{
  "d_model": 768,
  "head_dim": 64,
  "vocab_size": 11511,
  "norm": "rmsnorm",
  "norm_place": "pre",
  "norm_eps": 1e-05,
  "positions": "rope",
  "attn_scale": 0.125,
  "init_std_qkv": 0.0146,
  "init_std_up": 0.0146,
  "weight_decay": 0.24,
  "lr_head": 0.00394,
  "warmup_steps": 583,
  "seq_len": 2048
}
MLP neurons of a small language model. Each row is named by its layer, matrix (gate and up: input weights) and neuron, and shows model dimensions 128-255. Each number is 500 + 50 x the weight over its row's rms, rounded and kept within 0 to 999. Numbers have three digits each. A neuron's up and down rows have the sign that makes its largest values positive.
After each neuron's rows, "fires in" lists the words (lower case) most often at its 100 highest values on Wikipedia text that the model never trained on.

L3.gate945:467413556518446555548528516614494460571555516463451466513500392466514529540580548530532522426489528485469441476480404535414426436508512512463555455506542504497489524554409565457543511525495502543540578436482456461442601440441536495514627508564544404488454455512498510435408582499408454489524479457505438413509469443585552600518515483462487520533565551518552595539558559571503473538529
L3.up945:526498542634525605481537531540546455383420517399484507438505426539501442467540518569491544535469527523466543528535443445495417599530556532404549500513559486466455435562578497464480552544468445580515587517535441472445415504391543523488425473538485471519505535472436519399500536478386472502424502574497470546559602501478553543495505545548560521464404458502594493508536565494529481519489
fires in: "was", "a", "received", "the", "became"

L3.gate1678:442535509430541529491513522622545477523541519552580525434505420510495574493581479489477460431542461424511486498439432501466448473538549483479582496505450455455494496454510397414549493572481429436491437456501492608489536529570494514541564512519466514435548535405395585470538588421521525645534397441465469504533446465479570463493483461409576502613537506523530507526585508496440528610496
L3.up1678:482523472481526512547546555571536505471562529524527493445597446510459619456505595493524548469465516493487586537485505544485428465502491438461449438559505426476456562516464501458567482366468403564580517453562496544506463456548431512515576474565477537489552448585498520566495500510466440566495423449509508508482478556493539472490494443510541541427458516470488557487488485471451553546461
fires in: "and", "the", "a", "before"

L3.gate280:465490595520481506581531453524603382478565536563467572510416502499463447525465469509503552583452491572451520534490439482444506493508531515461647463535424472510576534563453466420492529462532508486577491547518461544442461449498544469532507448552457456508488517505523557484463631520524548424458570454501505487433500533476481560429496421557504501534501520553509458458443533425542516528505
L3.up280:520395595485553484537468476577624345461462457540601555484508470565637474538584597474454492492498457525524494491547446473495602514491600447495522472500477505433570542456540482421532472458507417496465566510513494486505538482612444538467527421487472446545452555477453413557487488477497487575478503569454558531558586538595534567488486482592407460522579557477542457479439469495485511509562
fires in: "of", "the", "in", "000", "to", "s"

L3.gate479:503433553536524558521573582511453480515490482566418494472536499521442568541482486491436512453459474509470475517453442519527523550425465582430567492493563511519527515571467480525460497548518554479501543531454534487423502541496514469551509513561459498572530459514365573453524498546512594464486457516580544487511516529478470472480488472547347552566476536558540411533474533528425436528540
L3.up479:546482473591459499465532549521510528592546463514539501431500462433529446470540519480476526425525524551469358520522486530450549647509546493500515504409438524480505351541533473533388518576451553447482462577483503477516583638483453525533505585484481464488459504410458441463455468394538517540523531537534538536476430458543514592529469573504471395594495502498545501475491523457529402508493
fires in: "who", "the", "were", "was", "and", "a"

L3.gate2033:526472569479534463505513500465396570470512594413500493480452397523516554492503491498507529441502545502465441461528505509463506630503433524492541465531447535562555500508457421507442566469513542555523449469514422518474493527471508435509487523570531566496570487553431500499530486438465585461558465408537515556430489503497505457450402481488414517499482444444486534408508451473429492611583
L3.up2033:505475531519498503540489498450441482527447489487516520500528544506498467570440509455483479420525492525511483494474489520610494516526438463391472355546384448521456587524550457499540535626545533500394486523487570519476469520538490529451452515445466505562461463475480484495482455489522470583440509465492616449517531490444409388464487494441436421468560528452405435557533532418480524389599
fires in: "and"

L3.gate1717:471451498483445499582525519585524356451417488492576554573442493510542503402568432576480571459561450543504496418544529481539536514425418452464509469491501547486502517500579489552556416555461534459466553554375458491447480492489427491479519506516479543503491596402447457533471489509465521457464432424484468539523485536437484503503515581472449441471512489437537469547511503546488444441569
L3.up1717:474507390523505500598427447502520528566525475495453530523607469481537476491556488496482495470504522520411488435461601514506440457475548474554510503545503507564512450497486414497560535476484473558499581484420557510562550506530485562510524580451530531374492646450459537515596493550531525544543519479507458522491465572581589587477406494526416558564452538520585507445485506455495526475473
fires in: "by", "the", "at", "former", "a"

L6.gate1420:495521566466400495554536629475439587564630501535452545423379517490525549487524537515415478523507522449526493483498461452528492579529565585506468572505414609612545494529498475509455585511460524541440519462429545501482561515432483422563503405445450527526469558555486512508452598416436504453484455539456464492478507501537567451518501479509515543490528471454449366541545525460484555447544
L6.up1420:583449562627437625488451537455448510495517517539424547474452462465563493586453503552549491479474563477527527498475542502531548570541570566524556517573483475550575479489547533444449525556469587554473538487581518500505445519439571435545431539499454470602582482541453511426529490487498403455479425539469569481462482535529592538497454521558521575442495470579489483460569505505535569418441
fires in: "was", "a", "played", "being", "named"

L3.gate239:502509444466527616533540509613567414591491470491616459435468495529435485634434453426515496526436514491552502541477462509405526490565564536502564502492480421464524569555481575516510450545497398484587590503533559471479548433495552420480463535484534500598512393519483548526511547499431475492538533580496523515434444532490486526476482580501443428587542484513494393460474539480546501559530
L3.up239:457550610478449495476516481487503399575535481568511457313539365456600583438515545474529503560504477474437537562480474421418380456552446510491517392604557555578440396464488543480498551529451484472553440510484406551569487473470525496563491441520561485446493520479519483468486503555423520484563500496494470475382499415401526486437410448479502523489479543429443518543574562518541484476385
fires in: "there", "it", "have", "having", "has"

L3.gate1263:593441450557572528501521559514467362461495450540474585572395560483481566624396456482495530507468480521473542535454574492444550548410515603400583493439453496518491472503482483554451531599661428482449524518455572505503476562509516484532504447511543537487602618507488517516467422558464514461493557553512468475505498534477498494453499448540533497547469380559434406489495552416522538497442
L3.up1263:536543598438540469475475529457531519542595538541580533473499503440503509571510614521417537423540500533516485510458536462438459605507444468523463405545498411501550483636522442525517470386505394551446548512448531599643571514455511561554497495531468566469453581598504485498511430514515506433564500436593391479462516580511527568525516496502568530509536474536669544467543441434524448552585
fires in: "to", "the", "he", "began", "a", "became"

L3.gate1308:478495609524561516491462433534442446484483502512518498516463473485415449414522535504492524426474448495480429469515602542561449503492653506518514438524534511454545566596549449492514622611536469515622436444457532470492498501443413458500514599516568543428579557487455464535503517472521579545458462536559442490494558461566565482451507467512443476556528558432609505520474487444476481456447
L3.up1308:507443665459488458541502448463514469434493452554452478573483527487478552495500522501547484461595412494440461490572443510503569397509475489433570468455533470542557522474492423571365476574597505420514502466497487491462486480449539367441471576486469457472444537502469509439529492508560593527510503534537526473406527481473531531468484455469346495462565586583467570556552578481462439433407
fires in: "and", "but", "while", "although", "when", "before"